config.toml
num_hidden_layers = 8
hidden_size = 320
num_attention_heads = 5
num_key_value_heads = 5
head_dim = 64
intermediate_size = 1280
vocab_size = 4096
hidden_act = "relu"
norm = "layernorm"
norm_place = "pre"
norm_eps = 1e-05
positions = "learned"
qk_norm = false
attn_scale = 0.125
bias = "all"
tie_word_embeddings = true
parallel_block = false
init = "normal"
init_std_qkv = 0.028
init_std_o = 0.007
init_std_up = 0.028
init_std_down = 0.007
optimizer = "adam_atan2"
learning_rate = 0.0012
lr_mult_qkv = 0.4
beta1 = 0.9
beta2 = 0.95
lr_head = 0.00576
warmup_steps = 526
schedule = "cos"
final_lr_fraction = 0.03
batch_tokens = 65536
max_seq_len = 512
doc_mask = false
z_loss = 0.0001
train_tokens = 304800000
max_steps = 4651
dataset = "wikipedia_en"
MLP neurons of a small language model. Each row is named by its layer, matrix (up: input weights) and neuron, and shows model dimensions 240-303. Each number is 50 + 15 x the weight over its row's rms, rounded and kept within 0 to 99.
After each neuron's rows, "fires on" lists the tokens most often at its 100 highest values on Wikipedia text that the model never trained on. A number after a token or word is its count.

L3.up1256:40 52 55 24 57 78 26 57 52 54 35 39 64 56 53 29 51 54 56 70 37 35 32 24 48 53 51 46 62 43 38 39 61 67 78 69 46 43 84 28 51 62 57 44 49 70 20 32 73 62 68 29 73 57 51 45 55 40 57 36 49 56 44 29
fires on: " dis" 19, " p" 19, " st" 9, " sc" 6, " type" 5, "c" 4

L3.up501:44 63 40 74 72 70 34 69 37 51 29 61 33 09 33 52 58 46 53 36 59 50 32 53 60 55 61 55 36 75 45 53 34 25 50 62 40 63 38 67 52 18 51 61 43 43 39 41 52 60 41 65 48 22 48 54 22 56 32 36 42 54 61 56
fires on: "b" 22, " called" 21, " 8" 16, " 9" 6, " play" 5, " Website" 4

L3.up65:46 43 36 59 62 48 40 35 38 46 05 51 32 57 37 66 60 80 44 12 64 50 48 60 21 72 38 36 50 61 74 82 44 60 37 56 44 51 90 45 37 56 25 62 57 38 66 41 80 35 60 87 46 36 37 47 27 27 67 62 59 32 47 53
fires on: " V" 61, " prov" 14, " part" 10, " adv" 6

L3.up901:58 55 29 39 70 79 67 84 62 62 54 58 38 47 61 75 39 68 38 62 50 53 20 57 62 48 41 55 71 60 43 40 32 35 55 61 60 68 50 72 83 53 35 50 65 65 32 49 53 32 41 37 87 19 59 42 65 62 57 50 47 45 31 32
fires on: "ro" 28, " is" 26, "l" 16, "re" 6, " day" 4, "f" 4

L3.up1047:52 50 62 45 60 67 50 70 28 31 45 64 83 35 69 49 52 62 64 63 47 59 28 50 42 76 72 59 42 53 40 53 47 48 64 56 44 27 65 70 45 18 56 42 53 25 58 58 59 44 46 19 49 28 37 44 41 64 46 44 48 00 49 55
fires on: " c" 24, " g" 21, " d" 18, " st" 17, " inter" 8

L3.up120:31 50 76 40 65 54 34 44 61 62 68 52 43 36 66 38 70 63 65 25 50 51 46 58 54 73 57 52 59 59 54 18 41 53 66 37 20 74 31 34 72 55 53 70 50 33 47 44 33 54 44 46 66 60 35 28 49 61 60 80 44 70 39 45
fires on: "ight" 18, "'" 10, "'t" 8, "eed" 7, "ood" 7, "’" 5

L3.up1227:41 56 27 38 42 34 44 55 65 56 41 67 51 58 55 76 40 62 42 65 21 61 55 46 75 44 53 39 46 32 57 60 78 37 59 34 72 63 59 23 64 53 42 15 56 40 60 39 67 29 64 46 64 61 40 56 29 60 83 54 57 47 43 37
fires on: "'s" 37, "al" 13, "ric" 7, "u" 4, "y" 4

L3.up147:49 54 27 42 61 56 32 70 52 70 46 45 73 32 59 39 39 43 37 43 26 49 58 56 66 60 82 38 55 40 54 61 76 84 68 25 69 25 44 63 25 26 80 16 44 69 75 56 62 66 70 32 32 44 62 54 49 72 42 45 54 28 65 45
fires on: " t" 42, " US" 14, " States" 14, " m" 7, " State" 7

L3.up603:46 61 50 38 69 59 47 63 50 51 26 40 45 67 41 20 77 68 24 56 49 43 53 35 69 44 56 57 31 56 49 67 75 45 79 56 46 46 48 44 39 53 35 64 57 60 56 17 40 45 56 67 43 41 55 38 43 45 61 38 66 46 68 58
fires on: "w" 12, "rit" 11, "elf" 9, "eth" 7, "b" 6, "f" 5

L3.up759:41 68 47 72 55 41 61 68 26 64 58 46 44 46 51 44 71 64 47 39 47 44 21 44 53 30 41 56 42 86 90 39 66 37 29 45 53 49 39 63 76 62 34 44 65 74 59 47 40 33 39 72 46 44 41 63 49 76 66 66 73 40 31 46
fires on: "A" 44, "I" 33, "U" 7, " I" 5

L3.up1071:37 49 39 78 47 50 60 81 46 33 34 46 34 48 50 48 53 42 58 43 36 48 21 06 43 56 48 47 34 46 40 46 26 32 65 48 52 60 28 38 77 52 63 54 62 58 50 35 52 57 67 50 40 55 48 35 33 50 55 40 53 55 36 24
fires on: " of" 24, " the" 18, " l" 7, "ol" 6, "em" 6, " sol" 6

L3.up979:57 61 63 63 66 55 48 61 33 76 22 53 39 64 52 28 63 48 54 72 17 59 62 33 46 59 50 47 52 51 44 69 53 64 47 34 27 25 39 31 48 54 47 30 44 19 62 43 34 77 39 54 31 42 41 52 29 47 60 32 57 55 09 28
fires on: " |" 29, " has" 13, "tern" 8, " career" 7

L3.up738:52 59 92 33 70 60 38 36 67 80 57 42 31 52 16 42 43 54 48 47 50 34 28 31 60 71 69 49 71 84 67 48 48 78 44 54 30 41 85 32 42 28 46 73 33 49 37 56 53 74 58 79 77 44 26 31 21 39 58 70 53 52 34 05
fires on: "es" 19, " said" 12, " that" 10, "ing" 8, "s" 7, "aying" 5

L3.up161:36 41 42 58 68 56 31 45 83 63 43 41 40 32 50 68 63 34 25 28 25 30 41 75 64 46 57 31 49 50 57 82 61 30 53 49 47 66 61 30 38 36 59 74 46 41 43 49 73 44 50 56 58 60 56 46 39 38 58 38 46 52 47 54
fires on: "ad" 19, "av" 18, "ic" 12, "ov" 9

L3.up246:41 55 50 51 62 43 48 61 61 46 32 50 18 60 32 51 53 42 28 46 41 57 52 83 55 41 69 45 50 67 48 49 61 03 69 63 61 62 63 23 56 45 42 43 54 17 51 59 34 52 75 17 55 57 47 37 30 37 44 64 71 47 52 47
fires on: " or" 31, " El" 28, "on" 14, " Mon" 10, " Or" 8, " el" 4

L3.up1231:46 63 52 57 62 57 79 30 41 39 37 76 50 24 44 57 80 66 70 64 51 58 46 32 46 41 58 46 61 55 45 28 46 54 45 43 40 47 69 49 81 60 67 44 46 69 35 38 32 59 36 45 65 30 57 55 66 63 51 59 47 60 42 27
fires on: " as" 47, " when" 23, "\"" 10, "th" 7, "'" 4